MLP neurons of a small language model. Each row is named by its layer, matrix (gate and up: input weights) and neuron, and shows model dimensions 32-159. Each number is 128 + 32 x the weight over its row's rms, rounded and kept within 0 to 255. Numbers have three digits each. A neuron's up and down rows have the sign that makes its largest values positive.
A block is one neuron, or neurons of one layer that tend to fire together. Before each block is what it responds to, as a language model described it from the Wikipedia text at the highest values.

Description: Table headers and percentages
L6.gate288:163054101108164120120148112154127145207146116160145145072152039134105166152103108140064104126192134141143106187173152174179092098117112134142078154117080084144138169164189193150149124142117158142065145137159135132148128172128113161137139185078162108152194146089106070144150147151175110169148150116121105155093110147087060149155084084165152102167118127129155107134139104115173185128132
L6.up288:121089139088130157191098126120037147144127128087188180140118134122067099148142177120127090106091139103122160103088045113092090156161166127149145134110166065152180141102126069179095135093190122128096084118144123117159096150157136136114144120063124101090062176133159147160191058134115134109137084135090144135195159186133182144112115160147148189112204173134150127135078104148185134106165
L6.gate345:153154091163108167081109128130139137116196077145126134108119120099103086172084118164111157110148143148112143119142082116138127169139134148149176096160120139106174127197110152172117133143143145129105171024140115102106126081139123145173114102166138147074241144164054117149156125161145132124164158123077136131129126112049124113093180097172161137029126150131180087161090128158131202136151
L6.up345:150091154116141163103100133065132124109169124127114058123117136133113116137118135079124134085171124128105159120118118151142122152116101178174133150220130115127133181110180158140182132166126136140124178064098103114060118117128186138078129131140137102080134118172162193138104164135092203145157146156066110103086080133103138107076129123139139080061110147149165087124140116060132114102106
L6.gate360:173116134164110129146099134158112136152108088101129139138132160148081110130127125135062094168114098107127082101168120137089114137181104109100140104137122174132107104150142100095157122155151104171157079133170054141152135156090089112088093123139188118150160069149148127107135215111102135112128145106139168127105134131107208129173144176066162130162117180166173102079110104142125175164136
L6.up360:111126135177104148115094158111179086123110152138101127182168127101132099100113120105139079121122121140140085147129162100131114141171137112094100077155091167150092105129148101106152203115137095195122133180167098067156123093195162138131148174131179112118194103150133157124159114176194104129111092101146145161123155110123116122117093156019188097143113099132154114101115060175065146163204
L6.gate428:107109152090105239079088152169105130167154079165150096091061106138092111136098134126106089071109094096113117083078130155128127117057137162192086143120128137107078149087037114162158170121095088085133147177098111081116163092123122120118141148163167090129141080134163155067155120093122157137080148130128098167148132130107157217186140125151196087077086149092139156125152139206105140139179
L6.up428:115102181077148097118089112150133126074152160160152144146113184149112076092131165101099159105173189185142063123174116110115153111131160137139127143130087149132093135165095100191103139132145125125127093109135162174112156084139162162110147127102103141175082162118093155111105131104078134061179059117101144149140067120139096128118106117115106116131120090087113110125145145063095143108149
L6.gate449:078160161171109093150149088147120091135120123134140106100124167129133165163142146111109165091117139099074136075131111115149152109117151128091125101165137121119138143113069112174115154135143158152149109107093079122123144110097124119124112168087115072123119124106146145137148075097149099157102177154180109199140152135101094107147156122157134122153089074156131122071130207147116084119105
L6.up449:134115149158146102110110177156122104139102146121120139089137074120165131132232080149140107055117114094078149125131061110067132122118131166171187104187156161135178145118161132115131092164101083113111158113139079082185129168105112117192097218171162145122138129173171077117163124124160154166054149071187144153118095103096131149149165095164084109130144135130139138123108136145114147176080
L6.gate513:154144165102134192157120063075177169114124136116151081157171141143157093162151149117122133118114168157140140159137073072132100186094162100143134113132149146086114116175134090147144168035154104142127126066166111105161162109100133096094129084058128145112129157140134211126082130159149081113153192135136103088070119151158108088115098172070063116072124194140156138151147158164142122196181
L6.up513:150157095122104184119082074181152160118136133137122144107131139152181201147137115136121091120110153145154074094115112108102109115150113138117129076176133103100092121080140102139137150148153170158112130128124122100173100151180156140095162114097114139126129147106102122140134099195162085113139117182116126086043084146156169168084129152133036125104087174128154149179099119148142169183162
L6.gate573:086187125132110087140213075137113181082124161137093169129142125142106096138179091174180105167104118107098162157099118146136137087140127116172099094064123204086199164135088143108138177127166106154080148182103122096149162164172165075131116134173118143077141107076090114121139143110159149149159183145122124145141144166076129130133129087134144119104183105100151088144142115154092142149088
L6.up573:153134127130144088078145126116128107121153060170152086120061113132093060128102125146130168110126126062165163144164117092162109132134150146126196177100137197084169216155138087147121120147146174107126148177152115112104139134125107076086086092144102128071116159096105191115075138133117133153101188161130061120108105115156120078120150162173105142116182187133161130164142212110090103118143
L6.gate768:110112132121115121152182115170118148097133108149089113142100188151130191119194124111063134125138140084118158118148096108129102142132054136133138101138102152155091112089071101137153172107127121092120163119122099108156130160138108109181094126155144108123093145128083128126107130124146143150101086135110099123127169151064087184118143130133134134162076143102149139126078184089173153121047
L6.up768:137123166162160186067138117117169169186164173095101153130072074156123078167108087156158100102147183112111131148096141087100152080163091119173159129135155098146091099124147158129117108168152119094119117099163153146112156118115158120117091164091122130180121124135126144194129167118139176159113128143166110121121100132153134085107160110067146106164102069199166099158105144106109129112143
L6.gate781:164143092137122118116160117113146196095147180110120120082131090126079093132071110174126121159147151114079087159158098118104141118127097183076156100088102127154136155113153093091178173172057115077050147059144134167113123143167140153182181139123167155094166111110102154074157111129107153125078099083200098169158150114081156121175152085148156105147131165144202084092111113156160058111179
L6.up781:160094081153135133182109058128147097127109112154105130102116077053082125105108119151128163108107121173149079179105097142162107123145158151099128121160130105152130095212150162123175136097117102123086173095151094176090142155175087122183210110096100134181158166122091169107197045147199133174154098123160186151143075078136109110074145138155124107141126124136216140096117115084089093097157
L6.gate826:089146076160068120097131105155171152076115094138086146121124139181132140143161129130163138132098076170106170091123168135129117189133198168170135127142133133140102072096122197124135137067151122100188079125157097116159132190134112058088163181111144134164122166146128148168142147077111154105108142114122175150081160195101129131174174111061163153149171152216190125083114105154065133079107
L6.up826:137064142061145104149082112177110140059085161138074166092109156203151151124171099118109158136118124170048114130089180131065213123101150096220149110095132131067097139105089158155155093135111146125180132106141146087124148137128143151113156120114136084127113139133091044138143113049142103154096157177119122113148178158116113125111170140176154102122130139111128176119111135083148073101140
L6.gate1073:117120129176110180122160138145128112167118190157111124145154077150155070158121185145090141086080125097110196090130125165137158120153122170135108065174137097001096119044182115146185167130127130200129161077103124144107153191104117165110109120121129136097060200151064206153131171173170136127090153153102129160152070111113145205126168168178082127132120139105127105173069123130117127105096
L6.up1073:141102135133159157079120139147080110146084111136162068111121044107156126088115170111131094133092089142145174134134138112102106062155135074132109128180113152048133077106076132116188093140113197151116080110178133193098157157115149135113120102113145091098162144118116118141139124072152127190092150075134159094095151149145073186078134155103130105136097132125183188141192132121112090076112
L6.gate1082:095068174074119132112110133110123131138183128158178137117085095166113060119111159149195147180119138120138108120101103152146114145179136131142128142133114129092110179134088126083126133137140142153146047153089137115076121103140085125143103100088077093156124070141103103094106095126104096162136132096134124139132084132138150108200082073152160068150120118145096181164166174120157151127100
L6.up1082:152093116098170139101110204179122123104142131115115129068125106180072128145173120094175129116090136127132142158145186177156113113097089104155151127155144122110145108165069137142113085114103127099125102135159081049082104021104176102116173135134145114094202067101070122112129165123138123135116153141094089130160141101162140192080074082102142047166108109108175129164084181136173146131086
L6.gate1138:117126116129111116124159116151067116139154079138161106103160104158114111156121182071059098155112142085067133168149103078117109161143140144168147133156136177162129121136124210148122162114120133130146130118092107158125160129127127083094143154155134111114081108113133165171194133114096146190149104071129165150127140157141042158086084136171140087112119129095146124178127145103109186141120
L6.up1138:152125174138116158109083096145090186114084105122119152124127148104145136119061100109106115122161128114126113100137086128126095085102126139148153193099220167099107147156177089141069116151191083124101113119173158104109075062127113148121092070133126115182136141135098138128189106148152153132106163147118100127197054120117134116153029143071097146061158108145119117091147168104107125115106
L6.gate1268:134146115128228181173126131139130194101142124113183139161216134173147147121159137165136216170091140076137127116119133081184115124105114075178168107178093131118121121140087135156097136136146144108183155128116055174076122211122109123140141159125126111132056144172125176121134143120163097090123162119165143154062120096155190142116087171130169109089095135103120078100149134193151169171148
L6.up1268:162127174172088073169117170124162091064075212122115132130111129151124100097084140186128199096157080041120121138181151159132149107147096131103092128055159070145113148104131151216148105167144097120134122150128188156167118138152116181138106118137153122124136129152154165093165050093112107128172031176141134133134144109179142145099127180118107118112143148117072176149131092133161120121111
L6.gate1298:144206162155120112122127124195138144066145140065103108144182092120083137085133126119168136148092142108107154081131101146139093067125094108101157106087122117122131123118104156143117170194125128181151121116113115171145180086081123148114193126132126129185139132132096127088135098066106080098149136142130074148139132115100126141127151095152111088102111102150162118176083160068142131149123
L6.up1298:165130160130149112066149141076112163150125157066096088118110195142107133151131076068113106127087133074144095096076099079115125161114096146123125094146102079145120142166121135182120077158139158117102141084201098130155134151127097173154122130161133139102141161111139118094128112093086137109109118149064126199088128151104113112097184147114145147134146086109196154103103160117147161100103
L6.gate1333:128132145170128148141092156105154136108093148137118097080107085177083095130109158189069116108077197081159109162137141148142139165140148126137114162130127137131163142132103149142100126098126068157145169146119142125122112133110102153193089151152090151167125142101144145097182081152145111149098102156132131068093105141152211164149128073122081109142136077137122135130101129098175142174116
L6.up1333:148146119108147121098130114128107094111125180144113081109122150098088123139132102148103115146145121153125168155121113085196153153150189196191054142133183193109107141110139151153121172196215149062125053141096166143101090142077151130112108130142124178104117091136101125114144153123169062086165197016145122189131059145163160138084186114132091152108106135160102083163157136104151138083097

Description: Structural boundary tokens
L8.gate1101:129152159144124115131144052126105160186155088121161097103113160143123137123132103186192091217069104089138116099114124130117137123139099100166116102183142137109102133096152109107165151094169148103155104153179077128123159148135116110166112111137130134139111184185205155144129139093128152134169166126120106083134141130082098107134198138098197131162178137137130148166134133121132136152150
L8.up1101:097122062149107154127151133112099117175122162135116082142087078183104083096121091098117156102160153142163120165152091209160096142165156080069066164107093092058092096095128160059120132131133075127127101099106128119100116082158126125110132151141103133132177118128161147121131120176176147117134114061129167140148116173146115201129108098091105158120153076143178089123138142134119147074117

Description: Pre-head modifiers
L6.gate126:094111150163103183125158164041118162143168147087109150126130069122195160141120102113088110117116130169124116081121127060113172101184144185134161154125095037094119149062137157145132102093068151139122153104103128143146083145091083179127190119154125131141085135102140157088105106122132079115201102117061166168110180124167118149163114153134158146034112076184153125146143065127097146116085
L6.up126:050141117118068089158096122102181106176162155082170114100120169107091145124095137168063096152115149131087170069141125119166143094152125168167128143108100127136118105121128164144181168124114125108119060163102211131147113168074127096140161130165129084132095166080143130094054147131146086102143172083164169193102132123091061129099124208115109180142075125150121171171153127112146122131153
L6.gate139:092181106117121125087038084109107102101106132138079122109128157141064097150092066115151091107101112130132070100120086185097203101155096085146114161151103168124150126190153061080097150136162144135143137077096144138127094087082157102132166083147132165113142091098122146148119165142134115119130100100105128162111178115128133124120135188096156115135050142152131082172123144126086125157131
L6.up139:159170123186130126125135117081105180114140108123074180158035109193069101085185039079143104121102148164136129130063127134093130115082142107125110218042101153149093117094123114082158137119116171143100175132176139128144087081140174097150151105151135168116163131136119100068093160171174082132094124110120115112114139136103147126153133108112134106139059147175085111148122119094100178173099
L6.gate195:193130133106185069174186149144094129172129137159152096051158103119118119122088152149159093164090090162078124077125086104109175161106126110091156164124136090139158131111088111089144117047113190151229126078133106138109162083144087137128133111178067140096106101113098112104152159166167110121091124112162095111121065176060096144121128125159206104144091144129094182157142135144195159139150
L6.up195:202145154131155150160173048085114102160161090074145158116097175104111122118148125091174135147093111168104155163137128129120149111165097126072165153033123129106108141100148159155111101140084161103111114129133164130094152148147108159093100126187094135081122148114134089087056180116150162101141150129096110095126098095099143143165138156110154187111112073127133107113189095185170120163117
L6.gate239:105168151106147120119110137108187158151144126064112159116135044167126058091143112109121073110059169127157097105138155108175101207096118177139137160130114128157214079136128080135166132185170142137104084144128095120153127103157180138152141158176169064127092134074135153128092069163133147120091141146142179215134110129128128142197130090090128127051188129126163131110097139112092145094144
L6.up239:122123144133103133150169090134136122119081135121147137119146101139131079141214129076143121145099145115110132147072164144138167158161159089126128082143088160119152063165111153086098188162126126187119137135116121135171124136169186124126106132146134141098115181136131160136237100093107107094106182094102118088148174110132136126116193093127143095139135160140132134187068130148123128106167
L6.gate244:124143187159142138135116092085114108180135134148099104132109107084123140193135155146087147080147132140119121180110137149142177134147090137163139122124151155141189179133139113126149155122150158102119084122110119159202082123164157114097086132137110117139080084119108108132098146130149187120151192143119071130124099119118100096197079144140162075152098122091086083155100117187139092185124
L6.up244:162134161121152112096140115144105173135099142184154099154149119176087111103159178091080140062088106105089100097088079137174120132111117136099086120129139124108139065146135112118105103106142131110120191144114130163095173122080112147148169131126167130085150117129126185131146101105149142139098102119140144147086128144119075155155109140123140154142139095137190146105118126098063158127137
L6.gate264:121167115145152193123098090100145156116155129135144101068118162114094152045129146097130101137062077142119107150145130105096103143109123165132159148155072155121157172104120178213153119090118152168179109254132126210122105100138096192176110094144162074157166088122106127126192100198125118064142121138139156116074113137100119158154101170091178130134111136089120137128195097125057180141107
L6.up264:098146129164089190141129218105152144105120105124152149150130125126113120136152145148116161152101161136093151135115153121096128114161202153094095177121096098094103138135112187063129146129138149193131107143127070098103109132097091071069109108147117083122125171085089134115069168090061128145120180106119162171135183142092151153129175148132125167090103129148170119193119127122145137185171
L6.gate324:127121084187105137125100159177072173124131112126138180091115065073119076159135209180102100098168144136093121114137092123121197129151109077119150149218118138129084145077123111170223160117130158127065119091115100115126150137156128131113156101122100122121178124083126110192105124165143128127113132141079187077112162115073136096119101173133172127126134088142156069213158148117101173123185
L6.up324:185171117126136101128135198174080123132170172142080063144126150138145101192114144103146212143079100111169090161136152113132081089127098101065114082078170015137080085137136122104150128082143136118178137154107119166089140110152115198144145150140166119121177128095126168166103163119123166131161178059122123152101074062113135160139203123089179144171080097190166151106151115125144144147155
L6.gate359:176100157218100195084130099134137100191154100107155146153128172109141182102099173083128093095070095123078090048094110146128143081167140128134140132083110112105115151137109118140183121169137125105121086093145175101180145185122123187151130139165156147088114151101126132164137159156142097147094166126073127129156138144097129150132055136153111116115108072104103108083135160110060174050084
L6.up359:118115163158121138141145111153075134137140147150136173153132146094065116094081205143128122118087123166113081117075119150082117098199130152132104169079121179139031178165079145138179063143092167090088177117155120117157154135081131171118101146181149105103162145093121062131134104091168144126142173097088149086145149122118170119119113126214085154146161098110133116113083093132110126128120
L6.gate374:168115126130117116135134095099124102125086164124073151097151089164143114124143121162097114137123171146151196216137126109124113136114117160099158120147110120094138121166146118128130126131125168049146139144143142126187144158107097143154134141062190105116157136118085107113103121157093116134202142128166120212153108157141118138122173162139082073109096139134145130092128083119118161103077
L6.up374:083130111134120151126103103100146100134125085149091199085049104129092117116089099074139131182116110114127126119120089150126149148122166123108118121133042153125075128126145111210068146091141144152123086118107157134160178148141068090094142146154140102091144162148148104110124112163097116141171133094115147088119116152165095089156068120168118102188117133169117056104100127047145150146147
L6.gate420:208100127163131130105095135089134085075147159149141163075122128070157110107123108092155190105113118124106159138193136098191112143111094084153063176110166116112150118110172102150076116102128124148130113105085065114088200112147123124162135084108139128118159187082132117141128160157178080170141136118141130156106162118212079076129110116074125130185180142171130204117149147120109089127142
L6.up420:190150191172070124144074118112121121117097125144146153088206145077140107096115168187070145128092140165124173123210077092150154165106148106140096092125157119127054150120174075116154126111125130149168139114127145108122122083181152106128077148112159125130153157077150125128116106120177108152116149087107154133111098107173094113167120058121138153118183151154098127119122080115059090109145
L6.gate427:143095105169140123164124149139120103123089088128136104139097133115088086097102120122158165147149137106134100113123124108123099116167135174101155146098105104102132135146160148166124111153124123143164048128124134068124086172181123119126127131131135091098119128139159150179161110165181189174114127095143172098114118131108114151147105171145194141182192058161077088144137109133143130199142
L6.up427:114155164137084155162126142098129138161104122183106156136074130134071137121134164157088168164203128079102128110100105138073098126156104073135148176128122153123067131169056140132089116120081125099099103103140137136076079172086127128040119136116123151136100163123124119114147140080191103175176117169138105097114116088095138134158189203142124135132148133150088153105126126133129107112130
L6.gate727:178177149109125150148102095111148159104050175150124086099178143133139104122083199127133167177117127152107084161141201151073092170088116136131134077130072073146090155112149124126093090128142102175137141151225138152152149120108108123181099139167085146142122146087097150120139140149185097153099139148089123191127159149117122135103167167150093110091098117164166088055184106140090121175086
L6.up727:156157159155115131126112138119091151095151133187113121124116099136145082129110117124089152162113069153146097121103120123130150117100088161134123131131149108106083141147139142107130100157161153120096133210173095130161132155111132094138114145120077162185107138107104165095113091160177121136194144161127113185140185176070108178177149130151137129060130149125135059096099137169168123067144
L6.gate873:161078057135132161075106139128099164094123109106072087163075128098138112133119128088138158116080119154133136124101172142120117154116164094064172120159140134098162108154176138119113088107101177114130110175094127114168188134158116174127116186097143079136151105137071098159077147054189112113044140156088146154077109108150054151161163097086106080113106189140131080175128141118095163136130
L6.up873:161105158146151099090110114118154198105154097121096146114111111122081073145159150123157177126093137116147118133133113197160140160128174133089159214149174174191120112092076136131180142102127169143044155102101104098148141091150136207144114160140121088145127137094133098123165102126144113063112166132127135083098127084119117117128086100130163152079128123131118110156107163137087182095155
L6.gate953:176139153118107171111131136055122102148123150128108098137158083152097111111192122098124119126141105148119145117151143068146148096136090151144126131155091151152130109116140083145096107119114101144181108131190187142181170135121143115158130131164204091164141080130099132124068163159108074077140159163094099177176197106083138100080107133147123160032140152052128207124098144133126150077163
L6.up953:105126139115121101145112065090079117109069060148127139104139074129149135105139156124129138141075160095127104146119133156098146129126130130121136107120122104125156045162106100132131131179088078074086171117143104205192116092099184175152099102118137146097146170167120130132135076115105153147110091133165089131124105080098090154119169163121159134159098163134114109140193114105138091110123
L6.gate1094:132112113153158162136060098166123121120096146106184174085074141155159113134087144138150161187107140133107121110162114154105192182154187129149084122203068087072107137149098114165130175152095078148125127128136092143163137143101130097116109145073162134127101083111133087105134080161075093112144120137128148109152083104126142108122114150105119092136063114140176113120114111102131134155132
L6.up1094:148157145107183121137125130095111079175114127120148102181083103148097129051161120112150158146138178113116090065124128110090141137168198114164105167174087120103132159132118145142133153083132131142116151104114154158148102171114102111114141137140114074120161166078118123078175145097114090121110122122157084164089164101211148129119090127193137133198146136108203100123137130095163070142094
L6.gate1302:107128154167121155094065136071128157177096148126146072143142165136120111099117095142202127097134110145118116131154085171084108186154192130149155132175135074079161124152139165179205142126105106199178133050073168142131161187100146126130111119143135141116125134139111158131116157145120066138144141157206136185203137091138183066132101096180157143111143121222151140112098158092164083162113
L6.up1302:099128084101140082121084186179105153120193145178141097056135084226076095109170144101127153080093138139105073118161124152124101154106168192144123110125127105107159110141114147157152092095149146200081106154137168096125095160131176140130098210181131109115084185089119135108143109139173148124149134136122135130144158159155121139138103121147095085093206176115118087083152112093117140112139

Description: Before descriptive predicates
L8.gate1123:181106144078076122111109148137172156103170133118136127152158097167134144069052143144161066102146158126074104125105122204106074135109121110092085099103139108077104200105098126212157109147162142138078167094131171122124162114123145112118125141102135122143118108143122104152128131127153128164147057052078112097112141089116166115115119091148141083171103087137165142119125115166106171135108
L8.up1123:184155125160118107112131117147112137134146087111061081093072149088111199147148128089166155145076166092102129117128083160000054126121113119112130182125128101190135110128156164127118165115150101135125151184157138127167092056110166098141197130134097129145133089150140075094136170121069140158130126169167128155148115118111134155202117122122176133126129098173090221141167134078080078163166

Description: Degree modifiers before adjectives
L5.gate451:120086122158050120121142147122144146097105125121077149148132117141196166080078123118142117117133122175174123098097141162127137109172093096131173163120108124122136134128150124194168190216072063116149144181122123086121144143101100099074156116153143035041169195099137132192110087136181103111135159103122158109125141121168121138150137125090115141097091143136123138150180084154109155123139
L5.up451:051124146194119115193138142101084145063132142151105126122120100097135171166145121172087114120161124135139167135142180100100098089160138084135141123187088148159094145190163137153151134150111119145131136093127142151162172160151103142116142085101147111080105142151113121114119052172126125175104133090124093119093174161218138158158157128142183116124063147125174149174194068171142141143104
L5.gate514:160152129138149161137122214108157149164105136151103130145117125105133126119168110103107090091133158106121052117131158108120112101079087096197191125178105139064066134149150130169156122128106141154140132114132117127139158155168079086133151166138164102099148115105149094133089137075136099126102106084090138168129135073174117142048127112128113119100133066067163124109115118102084109152105
L5.up514:170155140135090108052171148115080191098115146113107125159178047120139166127142133094115103102182131094118117075143182126182081178105117146149129119126115116158112114047069131126162135160156178144107085162157152143145159110074067091169130179103139108119153148108151153101109171145093085145110135097112202113069095135159100125173184123091138103140084104080126075132101098112065139107120
L5.gate653:143068097176064055155150117136115138098153183097105158128134110106115162149149116140078164077108130092127087115127108134115104124161147156186128144133093163188138175158122108117142115111130143120135156170131113111159125082084113121124083101165103103148089166108124108081072169156128109120130160163154126139070124132144106138138175153107140130114164200214177086068136183100109132155078
L5.up653:153072161172102070115144150119097109108182130094108072097111131157117122117117067097124141133141168127100132187125113146046100132093186115166162089142111111137200166070108059136159155092106137116158103184141154081143176102095136085157189136100159125112096108156137089138108088121097097108108117142113131097115072122145129121138115154149078168126112103149145133158099150087154185167121
L5.gate681:158131163208135127131132146162199112149079159187140158094094120134134103174129148143111120112114107140091123128082150117148105125140126113141145194120178130104162106140124132136140150111105231141115117108188081095170149115083073128147087121135137095074177125112168093129147134091118114181145109138094166087123124077122136103120219157098065118187157141145131081168127125112096158061160
L5.up681:157151160159167186091097155107174106096150141097116171087160131085168179153073099105059099099122174137119103126141178186122144140136124119155114120083157161122139076133078164087149163113199103130148090160102152189146148090143074087150161149130165111082141130143127157161144135159156179216159125081083122153112130102162112150176128209125092133109101146081171141134176147084087178102147

Description: Table cell separators
L5.gate172:127093124132109095160181182194101130110100090096105136105180120092162119127136128155072121095085134212144102122113169137146075070100105102141118052071159134146089129071171079120109091144104073111117122086125118101084063173199112126090113126091158195084134122091113084089169115075150090168145103123063145162127101150158146169089106167124141130084155017163139122123110109071139082084159
L5.up172:158152179105128118114148092103148146100091139102123115122137134150156108135116096171106082126100135187122079075096137072181106086154118091175056076096197145131188152110159143172099161178172137163131113133127089151083102148176134118174150127147105169141182121071115084152118120105130137155104126108166061134150166122101176150195114169106111137076098083085177166093064167141089100149164
L5.gate458:147126162154106167107140072122112163169112101077126165148131136154065127179122157155114122124120102189107174151126168095082108093146178148111131133147128169078128114140125133135182142129142135080130089143118151172126078094243145061122083150135131159170106089167157053116095101085152149076130172104145104140114133156090096201144055155120099116085141141106170097059148113140145119100159
L5.up458:090058147118107112094138078138069136109048141090102104171112105147085103122152140140117148175125130169070182109175103100096129140111163175147108159127118133179116187095156096141207064102092144120136130128136104161227136147112128103145063107160175175127124081129130149105146127128080201152156089155068159202108137130125081084169137120114080136129165081116147117095129129086097112146124
L5.gate738:156105113098073106102103178112085091077148154127141126072112105140082133139186132174133134147146144083071132118163161132165140142181101159167108090177107100094131121109107119157180089132152173148149153088133104071116115117123097133131160145196118105110187134132069164150052123176114115139141102094168151094080148179107144148108092110133151088135137127121111047120093145066098049145121
L5.up738:142139124073131118157157165158165117103127149092158152123073106106089106107075124177129130052122073139145095140159155182106118115166065175202110104074148137101155117120152120073088154148073135117136108123109155112136158119136080091073119147157192135081148147215099177141167142117163132196116161122114069122113129096093083179156141113140078162106139137083178112152086095186115117162117
L5.gate906:116141135095135177144140085155109116074118142072131225102139091145197107131079110129122169105137112096145119064233145054130090116207059068135080058104146138102136117051177110143159179161125110116110166109151112113120107072171166137149147152135144181078145160079144087174125127131094115154195086089196103149132118138127126114137144159096167112122091146108105132098110150132099060120122
L5.up906:097144099114088088154127128193127179099127101123109192144155150117163123158158132143124109126154160148160024122136158082131096137167085092160125056055174114172151142052131111104190123148110095093131172104155110161104137091146178094150154141205168126085125176100137077152137116134124161135185147148164137130159142113146146116133140157135092172132092099135168125141108190082136098120166